From a checkpoint of a small transformer trained on Wikipedia: 81.2M parameters, rotary positions.
MLP neurons of a small language model. Each row is named by its layer, matrix (down: output weights) and neuron, and shows model dimensions 272-367. Each number is 128 + 32 x the weight over its row's rms, rounded and kept within 0 to 255. Numbers have three digits each. A neuron's up and down rows have the sign that makes its largest values positive.
After each neuron's rows, "fires before" lists the tokens most often just after its 100 highest values on Wikipedia text that the model never trained on.

L5.down845:102138118145132175121130143123104127091150108152104089064094131161131073093160167033059170162132127096106094124138122109132101132130164128121119126110214141078118122169098155177097116125170159077115119116124141156094153155127073157061115172137128123147140139115082114082134175137107168158
fires before: "1", "0", "2", "."

L5.down1926:158166152123164124169147132109137110092126120175141079065057092103123117114168125154155133125134074090119120172125159081132099150146140152136112106118086097150100063080100146140133110138092141155136160183166120147131161053126122170171158155081093143135191169170133109090149077107122129167
fires before: "s", "S"

L5.down1531:142168124101071127153136146125140097179105140099099103105114093170191149156145151145095119088058144128191187115134088099142104123149130152124144158134073122150142174142134118097118127157152148130136142177166116068123121203063128075174139180167152125127123169137126165143177149129090137074
fires before: "9", "1", "0", "2", "4", "8"

L5.down1628:074118122116152143145157125117184128160166176121166109147056140148116117121089157091157163164128204139116200109105149152163159179147166125154114079088156109152157180195125045134140094144108147125097125123141117090124141106185086172118156159162077068158151105173137169120109126120161077057
fires before: "s"

L5.down1775:133135099131128099131098126140185140165110153115126068124175101073098159106141157137149130038141095115067188142154143129121182155122099151096141100126098149134112108166150112126178138081136099132186142183130223090144137120111029091132120127127166168172091099155090159098175112120185125107
fires before: "s"

L5.down233:138120083151113182073097132132128151084126132100105136084188130132124155126095160087109140135122146122060157108120097184123130100108149112059124101132116105132096099105155190140080107082129077100126107159120102168090072107132086088080087159114195108135179134079093158092143072219162073147
fires before: "\n", " of"

L5.down212:107086102091129116147197131086176151201108146155128096160105157112137165132116105168103145093106105149115143120126117178130163148106131133149092124116101119123098130132187133121129099163169180128130113126089109194154101154114163104192129096078156108144108139146086134136173096109115121071
fires before: "2", "3", "4", "1"

L5.down1811:124166130076098144098105142088130049116140184138099141109134141157118089141212105141160138211080137062086175143119099091146113066114142116184168143185137108091131127071100121104081133120176140107140081116097095110129120136161110125138144168171086133144129159152060125157079103125127142159
fires before: "0", "1", "9", ".", "4", "5"

L4.down2095:104110133073129115176153157100112175137121157074105132154128118159158122141147098112107146176151176138088136130097137118121145085109064141151112071096182096134115169097126109147139122096084125115152134105103106098169121106122141093132164099181085138108122131098071178081183126094153151134
fires before: "s"

L5.down1405:104155139142186123162099088112089099144126092114130142147200075125083171147180126116135182113082130144149167104141158110144097100133089099116109159191065137106116181077124124098119154169093124139101114126066073138154096153185171117165134111146138102090180152143132131089118102157143139147
fires before: "3", "2", "4", " of"

L4.down1834:086153172116159190168125112134116129131114156110142124117130133102139104092145090148160136119170127191102176138136191163137096079087080085158109120052143071109057117150142137126195056107145143160088133155096135090168131078097123097180137100195185128107125097118141106123127135122114090122
fires before: " ", ","

L5.down477:156157086178141099107096070109054118188180167115151147109107108167075157124122111139106148166105138088150180136170138109091143126121116068125115130095123152174117140132088166068108144173146077149155070093149161128089123153119156097060184163090110112154151125115141110123099134188122178108
fires before: "\n", "-", "|"

L4.down292:094096109172118175142178126160083143128089141084134199130128132093099178110125164126106120147120112102136134130100100157181099091134116097119082151098110141123153110123143149084140094144162163089145107085168154156098150113149145168125109138112159126111147173084123168160098051090128102100
fires before: " ", "0", ":", "an"

L5.down1398:172118163117193112123113151124110195143164167108123146132170116173167142174168093129166080126108057077116159124093162118096081131124075171137163093073153113164080174033162131078151114189144096179180190146086110160105151096061146126169116154135121139175146111148107110171105130119152103138
fires before: "7", "L", "8", " Fin", "9", "li"

L4.down1589:136082146104150151082156077146088098088149119082089151121153155148132094160105160101087135106071121176144111135192127158109097117074137177222106116117137139068145189134111066151156067047154143147127127141096173121199113094133114144173118196088120134162149156103127136174160103122104176148
fires before: "9", "8", "0", "3", "2", "7"

L5.down569:181086145154131141161164067149152143127115133123112116100117081093151180144135105145141081116119134129128124120079153150114097112134164198092096115163102119162155121129109071205142158116132138079161106170110097115127164069105132082100098103132085139074139114170146159119067112106155120112
fires before: " ", " the"

L5.down1740:125114107157136126191183131111177093096136152170155154154121063108144124112162183116099151123165172160141106065195153170021150155116143143148176132105118130094153132140103071139101163067072155076132102198153092124163102077133139130147087139158108093146189056171175146131091177129154133126
fires before: " of", "s"

L5.down1893:153115120112168136089208108169163067131115158113134092149111128114176165088074115064043134102146127142128120102174094116080108137105097135121186123081147152129153127125129105165176153109126114084144111140148124090181126110141140122113124153182085144135147115140151116070095069143131128111
fires before: "s"

L4.down1074:156149066112093119133118147065098111196119067137158150217081136169075128101137104183139164080161128153155102176145142119121124100084171154102112191117149175133119084067059106130087153161155087137163122149066215124128171124103133105065114125171135177142071082079094134120081169137195123109
fires before: " ", "\n"

L4.down2246:132092134118155149100130123076118106114095109143080092091070139160137161129117120128134161137094138157113111086055165115131111112175048090123125067159104076080137060134170113163121129128182195138113101082171108057116144184130139125131141121146057171138097152153113115105152149123164135124
fires before: "s", "\n"

L5.down1830:101154160129125106112138154114052171131127139131146225107178145118104162101111092157192098141132107157084185132105103159038134141148107081138119113107106141124134143039096138138184177065168087108107226154116153136182087145151126104132103096148066100150117076124126101180141120136118067119
fires before: " ", ",", ".", " |", "5"

L5.down455:125075128099136147166097145184081137179142163129182065122172127104128087124140065199179148151126049133141097142106053072090089119139133119108092142130059099157102156104137129156093117099157049158136170115167101110073128188113137127107119134108154096156150146108116127134133120106147092096
fires before: "1", "0", "2", " ", "5"

L5.down2026:158130138169168181133106140138091127126181118173069167118053144101137158154097149095080080087102126133123112147180140127144102082140098126159153135116097134082129083160109165133116125135101116164078128087144114195091045125154138137147074147136140132080140203051106131127132155112146094145
fires before: "\n", "-", "|"

L5.down459:121133155081088146159097148150162102188079114056128145087124074150134018114077219104104117098139102140129084117161156131139193098133079165110124081150189091129151120092111175152079175128043210155075144124117124099168117057076118143178141167165101129148138132141145143111079085137126138141
fires before: " ", " the", " a", " January", " July"

L5.down304:080165192178139151124105079152149079132181137173099066035120120161144109155151119143121160155106156085143104129104122153168162139171153140158166156155165127093125177132092166144150115171182105110136210156125085120141165103147087173086101242170122109119115139148114132125128136123117126167
fires before: " |", "9", "8", "7", "6", "5"

L5.down27:076158171213147175115054119131132125120155113165136099134174151102099144129100121133200083065140130094137154118142129064138155144108123245144155148138090146127084159086125130130131136141178138083113164163064116173143134104148155090159126095064154088148145131119104100106135133077102154123
fires before: "0", "9"

L4.down965:104041135167196118157163154152118126155115055118139028174127125134109176150195119099118043089077150155162133115144112107078085146115137085079135121147125193082117189129158103111195157149137073168148122152111124101172188133139131171141151200089156163147128138157131108090084081140140161133
fires before: " ", " |"

L5.down1270:102148185172120150076115104149109142090126169110129110179152145060121122136146120155127179172122087078111115146109100163085094115087105168112101100139148165209121080104146105150137137049159122089155134157104070147056158120143085162126164112121059134128139132155129147180120113135146150086
fires before: "8", "4", "5", "7", "6", "9"

L4.down823:133130099133125201197125102131087136101151184107126128166100140133104148112123129127114126091137157108137148102137114124198154097155108133094058128108126102158098166092082118126108132117152098095140094109043122135155139159130076150150152157127141161159126137105164100137130089182103099115
fires before: " |", ";", ")", " ", " Ra"

L5.down83:152116144083126080087112142177163115111101140138119078168160117102153138081161124159107159129169091115153144118097142152151100139115113130139178129134046128129134117172223110166137168149131148113134148151129128137199148158113126090171072140143132164091135083106115100114107182128106112167
fires before: "==", "|", "=", "==="

L5.down1923:135050129168146115144106121192132050156090141053156174144137129073143144109073164113154161087163087172122082126079129109113142141169169158145108136124122141106131139131144148209132152171077103109071134096099132181113096163129141106119104141095136123133193113076132158098088101091100086102
fires before: " ", "s", "er"

L4.down2165:138086120170147121137137177163163084171112167139144061151118112100154099127139090117141102093133092122123078185033153146136077115128086130095157063179106095177165156185148126169142104123168138112167120133079116136125143074172135090112126104093163087129105078116091039123105179163164136119
fires before: " the", " ", " a", " his"

L4.down143:099103151093190133111129088120129180079106137123109095124125085175115127120103123164141130122094155135115147163067132080120045172159067115123130098114132121119084080135143109149070193093163149177172141105183080128140115128090138105104104116093078124124114142139128106117153140134176118098
fires before: "s", "t"

L4.down528:132102152112083103091156082134120104148130154137070107208133134102071158090180134105098116086073128156114148072179120104088074132070133143109156165130111120163108128159160077141145094097103176147067045142177123111102126132080130197192109158135082151152141177120117080154075197194148128136
fires before: "\n", "-", "|"

L5.down2147:121100123117166124158116139078150103113149122108126191096131123100127144124127153161103107149066174164169143087187164108135185151142170128129185131091153131127167122160138165112152136106144076128103161151136122106165175154090142123129155062167080137124096123131095076170137160140164155075
fires before: " ", "0", "1"

L5.down946:113125117092133159111105098131123129106177135064118079145107119155143109127113082159160154054119157065108126138127094079186090171209129115177119137014120135102091100139175122143122121101173124130166074160165141095068140123140089091131186152078111128058162169057094151188194137163126118152
fires before: " |", " ", "\n"

L5.down36:093169170159176115114209095130135128100162165159168084093177152108131107105173111083109138110136131186114171130093151132053164133096043157146106105133110147174142153125118105178141109099170111136149161113085119137151121147140106115130076153133097146206108111095170132127115126116072100083
fires before: " "

L5.down1812:095148146065148112160158121164111091104161116164161162104097110127108185170127105108120086064102142121104159129217097173100132117177151132152153146141169160123176179089130115071120090134113149130102149156130163116147062107095076139152109206106111131150194123170126142180124102138149094168
fires before: "3", "4", "2", "7", " pair", "ov"

L5.down115:126128090096150087099116135124110145132093140092091071092082133148151090129084129123157148129118150155108146142097093151117175146167145105102129097091098215092152192127079138120071096165134097157085103144157136152181139096102111121172062193127134053059136111145136088101126134090132163147
fires before: " |", "\n", " in"

L4.down1472:121170181100138125181088092059139127085139128046071136159141064152166128111124105148182141077108141104103099119107183141129117119114129150138116161141113172125123168080118120104097083138147166130146089160088118140125163162208112116139141142133185098122089129137103071129099100119128146170
fires before: "\n", " The", " In"

L4.down1146:136152134113126134113113118163123132095122175131108147141102110187081109174114134107165163130116110126083113160120081105216085118161185084081132085128114091085151103073140176118182093135129127127123150145144129113135109083153108077119134104098106093163151138096114135152107144138166115123
fires before: "\n", " the"

L5.down1868:156186144173089139116136098098097126130134113116110095139128145131121178177159151179054082119091157107108125164099122091177099119112117138114127131132072090108158142110152144108124150128151162109120206139190102140087145140080160126124157173161134207141196194149111116136177169168129135112
fires before: "\n", "-", "|"

L4.down1221:109187135114191113128110093169133115163156162120116122099138063103151136062126149099178063127123177129089123159178089164086131200135177135105185118130131149127157100124114093147149145083070113127097106175136126083144183147073207094176109165134114164211116132138125149207146099125116134143
fires before: "\n", " |", " "

L5.down1070:151130147125122108123119096121114124191149171159144133124108137105089143145195155119137129086142131103118105114167080112162133109149088114123091083201138140116109089109131136157136124119122121126169094106142124096132124127147092081166114202146113134182121148076130135143135151114100090208
fires before: "9", " |", "0", "1", "."

L5.down1698:151094196192116104084090128081143130130125143077149061107083126153112060125118132156140104183125174134054130151126181097123123133177127109119144083189127070141145075105120109159107160130147147135144116093158127073107157154090253107121123132120097107143127128161109159157224061162160117106
fires before: "s"

L5.down2155:149087142112140133137164114170102097101095140128088144186130118077032102157167115129089062131105069145112116121123121135147074106205079118118110149175126121103129130153122159141111145116149138121091219155163151116163122111081146143183192138129113174101109165173124131106112168165170106147
fires before: "\n", "|", "-", "=", "=="

L5.down1530:129168142087116122079068137158095087124156106161123096133155091103070091110158122122090071107144116144110081111184102138086114133074080116105136146142094188149129154132069184099133075116147157147136063142139145056071095110087186106118139179123157120149141082143148177153163176158130124127
fires before: "|", "\n", "-"

L4.down795:129145133153127131130107120120133114094093120129190156140099080141138112099157110137159102080121135149105162196119132072097118109142114130100099137146125078118147087147126109178081081140095103127128096128104083175135103111128174089154157151130116121152177135116161115181127160108071143061
fires before: " the", "th", " his", " other"

L5.down1913:182160065167106176117185202185164140108193117144127186107101104183151140114136205186113083118113158125104107131164108121142069119160152097067089139133108119136100110146144137112142149143140130157048112095205204123163167176130103109071111142091133115142095140139112150066094109146147149137
fires before: "\n"

L5.down386:112114177176095133097078085070210150180164113106077134157128147133115132124164089096089100092156126137094049161128079168114075165163162146186081134134115135125133137132097096120129095146163140079035110173117171060101159136155152117143165090126085113108091144118196093169131127159123116102
fires before: "9", "0"

L4.down1073:107132147151152189129120125089117097114100143125162089144070147165123142165142075156100138137127121164165141133081161177150121079051090149133106147167139120077113078160152133078149118161109106099162123133200113098151154143077118117212129100117098174100213094168156132129101135172118065148
fires before: "1", "0", "2"

L5.down207:123181111117112121108180136133087053122155100069047108140113122065113143103127156171104101112109100117170100065073131115137159124102107106036090137134138103145103121148107138121152130153145121156135086107167183109140104094142117120174176150083120168164121150111182164148126105120186089145
fires before: "0", "9", ":", " (", " ", "1"

L5.down1313:149186110093119158106146155102078109142079109116137149137125190132116075125126150123113073145085116115148110190061131109105139134091151123150101116110159133116174129086036143153159145077197147148113173113121131139036084110087132124164151175096123149132081147152127097177157112145126159117
fires before: "9", "6", "8", "5", " |"

L5.down1910:120089119159099086131118168126146120113156114127140059119099169171117138129184160132181167117087188130064190164161148101090121089128181098112110095130138161067131106099077132140100126142193169140050091119134133142140133150143129170160087107122170110190076150165126123110118127128152149194
fires before: "\n"

L4.down1238:132135213124134106160140107148102068067097161117119151121087097093127172162140111137122159138101145082118132187112131110168129159162109146094065077134177198127118123073145147164143144194164160150157174142124082177161170114110097146112149112170132166121101086106190128099142112116151148138
fires before: "1", "2", "8"

L5.down1690:158121159182165197093167068206153112139144098131136142181127156148123064138110089149112077123104090157162043177102152086144128143101138178114128158199157093202120179157131147152103118074130108125091143096190076180146165144113121120103104167181107120172178080135149152104148106065103123177
fires before: "9", "0"

L4.down2351:107119114164100180152099160173100111169087087065195071195144099142134105083209133071073131098146137177133132118094127155148104134101087105105135127170124122096107217192113164074109141153141076133110182128162159126139158125153103151143101105160103100121136121135146109163081149189173103108
fires before: " ", ","

L4.down875:133149121130088106087165159158139076094109148100113107109163160081145164122099127188077116095099082182114155095155145147043157071068110122168084134137145123120160138104101126140072124157137159148100066143167168163113098172120156149110114154171121125170145098113165120078161198123171108162
fires before: "|", "-", "\n", "="

L5.down328:161108109154118135128118172168098115125153142182136140102134101103124079127111085107156094077078135118126173145109113079099132166132157156122133123129128152137157146152124144171156152113124169118170139160151110162165129149081119129148164135116163104114083120148139127164118110089100165097
fires before: "5", "6", "7", "4", "3"

L5.down1024:136174153067071137164196106099142084144133099156137137168174176154163153167174106156132065138152149149129136138092136118112103166139123136118117149158179094158116088122147229125101094077150132141157133136141095144114168121110144100194103109144074094107125160108092095122153146126128125165
fires before: " ", " the", "s"

L4.down242:107075177121144122106051096113124102183182107111056093164137155126050084110076103153024177110170136161193121166138132146157138094094095127116141152098081120099106101144160118075143123145129133180095153156141132091053174096119154127131125154101158149157166156150123127179162243206138128182
fires before: "\n", "==", "-", "In", "The"

L4.down1578:123133159103203119105109127133139095156122146121157150095060125141115106070125120143174131156145097110184165158136096120139079214141131124142131146136082134107111101117130103176112130107085110118144053082106104117094135087107165112084132157085149116096099163148118183111143138097087129112
fires before: "\n", " |", " is"

L5.down1990:145206172129108096075033095162115134141158168156107146073148129100117111126129141131120188110184115103074119140093105152119106127108089119112132082137053116165147119100121184092148123107135072088151107116129090163108082122089117157113110173174121108157125140161162106132125170132170132123
fires before: "9", "8", "7", "1", "5"

L4.down326:139158179107112153061089078119153115067111193097131124160130100120077106144136117100118179118121102146044126183132095126170121079123173069088191163128151103141180105149117188074131046087157149138136112147166174116064133137145075083087133134153134136161083128128149151120200188150143107110
fires before: "\n", " a", " an"

L5.down285:133142108137134182116112104147127100171126116153136176122123091152163165125167196113153158082155118079133110156078135127091140122102159139131086096119090121104128167118091145129157149182151167135211089119092143033133108133165114123102092078149066075059137157152127106164120124127154137201
fires before: "\n", " ", " —", " |"

L4.down607:066148112123119107113085151130099122137102054153099096134139071161123104164116118164150113106211121145124107151131195173095126080094092106116146117148146068133108163136152154114144117175127148113094076098119110127156149066084129168127080075154094141122113154123086102088091097141170073194
fires before: " ", "1", "2", " the"

L4.down2248:099135094167139139111107138140109138109114138129102083082171094128076135187136153189111148133167167053145110133118075139129117092126128124168185142213096152106091119175120177136150150084121149129156103130125096102157149129131095140131148131138127084090126173129151129148149113080117145105
fires before: "\n", " |", " "

L5.down1918:174143115162061131099110128212130129175124111107032170155162165135083111095143110086117092109067118095170106172157203165141155141067106126162125122144146116119103141125077135172115128085123130116116142090103122104188079121032142148145098156137125136112132140152087038118071121098162173141
fires before: "0", "9"

L5.down1158:125148179152123154100144161157135055123176139130057123102118179153125191100093117180083151143097120110152117121135095141125094122134100177136146109164184148134158093141162120091110135091139168084109134125135083111103092151171127074177146190095189129119160199088153142160128224122101100110
fires before: "\n", "-", "=="

L5.down1712:117165123183177138122044083151166128134142137140143117139129101219109136151113108107119124118128100138112162112078094095080174104181115181096138133163101111135124116102168199113153177133098180152182116109133087115212114172184121103140119117116101098170110128083145116140111165141114111132
fires before: "7", "8", "6", "9", "5"

L4.down922:166120102172128124128140063145108197122124095145107168155137139147092058124118096144107110118093121113206142117167121115073156143150156135098140136084179189119160100165139125151145114171122159140117170139110165071097090093142121144094079140104124169180173139104167118122144093091146126144
fires before: " ", " (", " −", "\n"

L4.down1735:178200129162095189135152087150121167073124136112120161115095137181142081152121155100155118152147078112153114143126135137098123110091067180095157107135116141136119093147078118090086137150174124139078111137152093097183129073141060076089148134114152118117081055102188091074170136082113179139
fires before: " |", ".", "7", "th", "2", "0"

L4.down2269:123113158086130149111069097104119140082090139107086146096086153157109180061140119090102100158134147151157174151084184159094110198114153097171197117109148110159181149103094109091182121135121108142130075189133122121142176081151103103127151117103127087141100149101197109152130095150113123147
fires before: " |", "2", "1", "th"

L5.down1035:110152146128119100185071119174090113175120107118144124186152132151100144161138134122175089072074086118106156125080155108064095092143104137111127134128105161131129180147153160165185106127157170147049107171153138110130163129107167145188110175154118129163165165176141136098201164170110109147
fires before: "2", "1", "3", "4", "s"

L5.down472:074124210091062148104115162140113138075077113159128168128070163171104137185092186113091115079164125104115180114112119090137168127132146089170127096125141175148109125141090123120072111130189132139045122148148132141180123154165116137157124108152099123094149146126176093122150154131108101157
fires before: "2", "1", "9", "7", "0", "8"

L5.down2045:171159119147099149053086114148123095152082134174128071113145129109144118122128064119126155092129148128125098145089134134139126121142057080136123204143102113138134147098175125137084094110106134095173076138149089134106082157117197138158108099148083188136136136105196127176125141092086093145
fires before: "4", "3", "5", "1", " States", "2"

L5.down643:082098152118132088138131163139065125087098110099154116162136136142124100203140149128093201183124107127133110095183105109105096126120130104074076127147132144139150149166189088071126115126101131095156100109182143101139125157171080141078086167169112140183184122130142095189096106104142137187
fires before: " |", " (", " the"

L5.down870:176131146125169102127146121098126149177141110139160083135153099183099138092134128133159061124096122152120082128161120200098151148128118132135122135183137076090107115147163182153200151067119128173195120170089165148124158150163118155159115157146149101063096118070062192070101152106109115115
fires before: " |", " ", "–"

L5.down1171:119117168168135074121152096094137149200160168182103098109181063081111111146074057091148156094081138099114151220110167050091040146182109123127139137142116097135118160102130104160158091114144130078171134135130125125099124142199112117100158156106120114143125168150117093163115164120101192142
fires before: "7", "8", "6", "9"

L5.down1994:125116141158153186155113118142138140109150079167153112091169128108158123146097081164177124170071131123180151088062119072121119116121112141094069095123089140065142151137150147122118088097085165137094159147176123160109158126135144210166141128062100120177139111123124064142154132111087123109
fires before: "s", "2", "1"

L5.down564:041122108111141145109074191078191064169155114187159095145119127175159158134179139154113137159149175102117136131126114146111149137136138123092163120136078131126132169164163109153129143162126106085159061128047113079132140075156146157095120121138128194171123126152126138096184113171142163106
fires before: " ", " the", " addition"

L5.down1368:125180143090110143178136122104181148159128066091072099174152121136108127129102115106161078129116129117122166111128110123103134103134122121188103125149139134134115113056104162124155099115145152140125156147136146079149107105114113191151196138106130099146104150098113121187180172136147125134
fires before: "4", "3", "2"

L4.down2191:096094085151194177115123123180087072175093186127089144156055115152109130139158149138150071097129098169188171168137169129121106099068140146142088095148111149077129085107153124177151118104116137111132128150127111172122188118133076137117163164118123187152156089149144161128120172136123133146
fires before: "0", "7", "8", "9"

L5.down1721:088163112135140113121087115144156071127141133111064032135174108146120185110143134118116160187200110058176134076136168151160209102128106152116166199159117151144121132153121191121194148134102116105182066179158171121128153097078126101137173148175121038108122128091109127188166131115129102105
fires before: " |", ".", "s", "ing"

L5.down1647:123175142085132146158192057123086121136142147085153095145130072128132122103126149127183162140119122122098141126156128160153163138145181176181143131132167104144112062136129142139140096144123083157096140177142108129142151128118127142127126134121067156143119091132156168102199123174169169084
fires before: "s", " of", " was", " is", " has", " and"

L4.down849:105159087153159103119126099133128087143154147132048135097098103096157124115126122145013101140109086130166147125164152096094108099107161086159130075133175077085137139145140107136135176122120137127063091196113139100135175155082160105114089155078135157126145162138109107107086165158076110139
fires before: "|", "==", "===", "\n"

L4.down1037:193145177115042121186091184102137099107121132097106157114122091104117152168111131150163129083098156142063159097110149114130083083113128126144170106115128090135155168135079145111152136167164167131175133212084123161087173152113135129168150130146134151129087148121136091121060128130150179198
fires before: "\n", " The", " In", " She", " It"

L4.down1607:161113092219137137114137141143081118102151113098134100157192096099117124154108120117110164155083196085189148137116158122125090114090154121193124172124148173147089153143071151106086155086088119108135130126032086153106112210106141156076177154125069132106182125123058055058152140119100123118
fires before: " ", "\n", " —", " –"

L5.down1011:158112110102130074110167181112113107116103167103157122130132107182146147104167095065129122125126127106161154100153158128116179116077185148176096148104087138165128148151155080094178153097172134083135089107170056154105107120176098079116114156178114142136044140150185123120108181121105166125
fires before: "3", "4", "2", "5", "s", "d"

L5.down318:161122118111116116145115115112093118147197103077134152124081127134122119125127141175137179069121130087089112143160131185191144122128141169157061100105114147117096130087102150103101121114100207121113128123110149177177134175097123169076131130182160100150114148188137148144136112135084121133
fires before: " ", " Railway"

L5.down1397:087166123141078159125134097131165137178133070124080158124108126190095155120114127126128114149129140089152108086132134139122129168053103064096099113109160149145100133118199102118180110102130169098083107137082105108082133075148063133092126139203111164139162113109136101153121161060158151135
fires before: ",", ")", " |", " (", " "

L5.down37:115129113078110096153108111158140112128092143078112107135113081133175138098175173126098159100134108135138120113095118124093196146045143131064157152169122189088161151120164134161159086095127146164118140099108111149104073120120112087179106107158098146091146123095150131157079178126044103096
fires before: "s", "es", "ica"

L5.down671:113165086171082107134096179085148146132111118093101116111137106125123147074124123166157163074166084124043114146127131134116140113126131106139081167117147069140143153112116169077186109049059142061150142175079158149139183129082159141100111147124115127112177141162153075136143156090140092085
fires before: "\n", "s"

L4.down2066:126146134120103088100154119119122108154123110107108098158163095058112118137158168096105059095158088138130174110155116159116124146173076142129149124091165171055062115108153107106087125183151158111115119158138128111079153138131154104144139137176152151124133148160165150166111182126145206120
fires before: "-", "|", "\n"

L4.down876:046176132172111113122136163179124098123168075165207101170148071136123147162120138151182138109176111106152126109189192067114170099061146122149149120137159142114175144112120146099129114122205116134137072084113136089163099164164132128092110129169140130147131094083073165089184110149161127097
fires before: "\n", " ", "1", " –"

L5.down633:117137134136150130098117166134153096196123161141127147152131113135167125122116108102098202167110093140106136166115129124113152100159116151090157091151149144107149172107134129179085131193120097060153197110100108179147177134140118068146091192101145099048105106137119070118167130101088115177
fires before: "9", "8", "7", "4", "0", "1"

L5.down429:103136162084137151154095157153126153123101113114094153121143130121135197161080129121174100146144161081137130091041137188126111137119147120124130142178059124087088148086127180100126140127111120174124100104091149161145145091213103122160160133138148126131163116053181094144136166111092114116
fires before: ".", ")", " of", ",", " and", "'"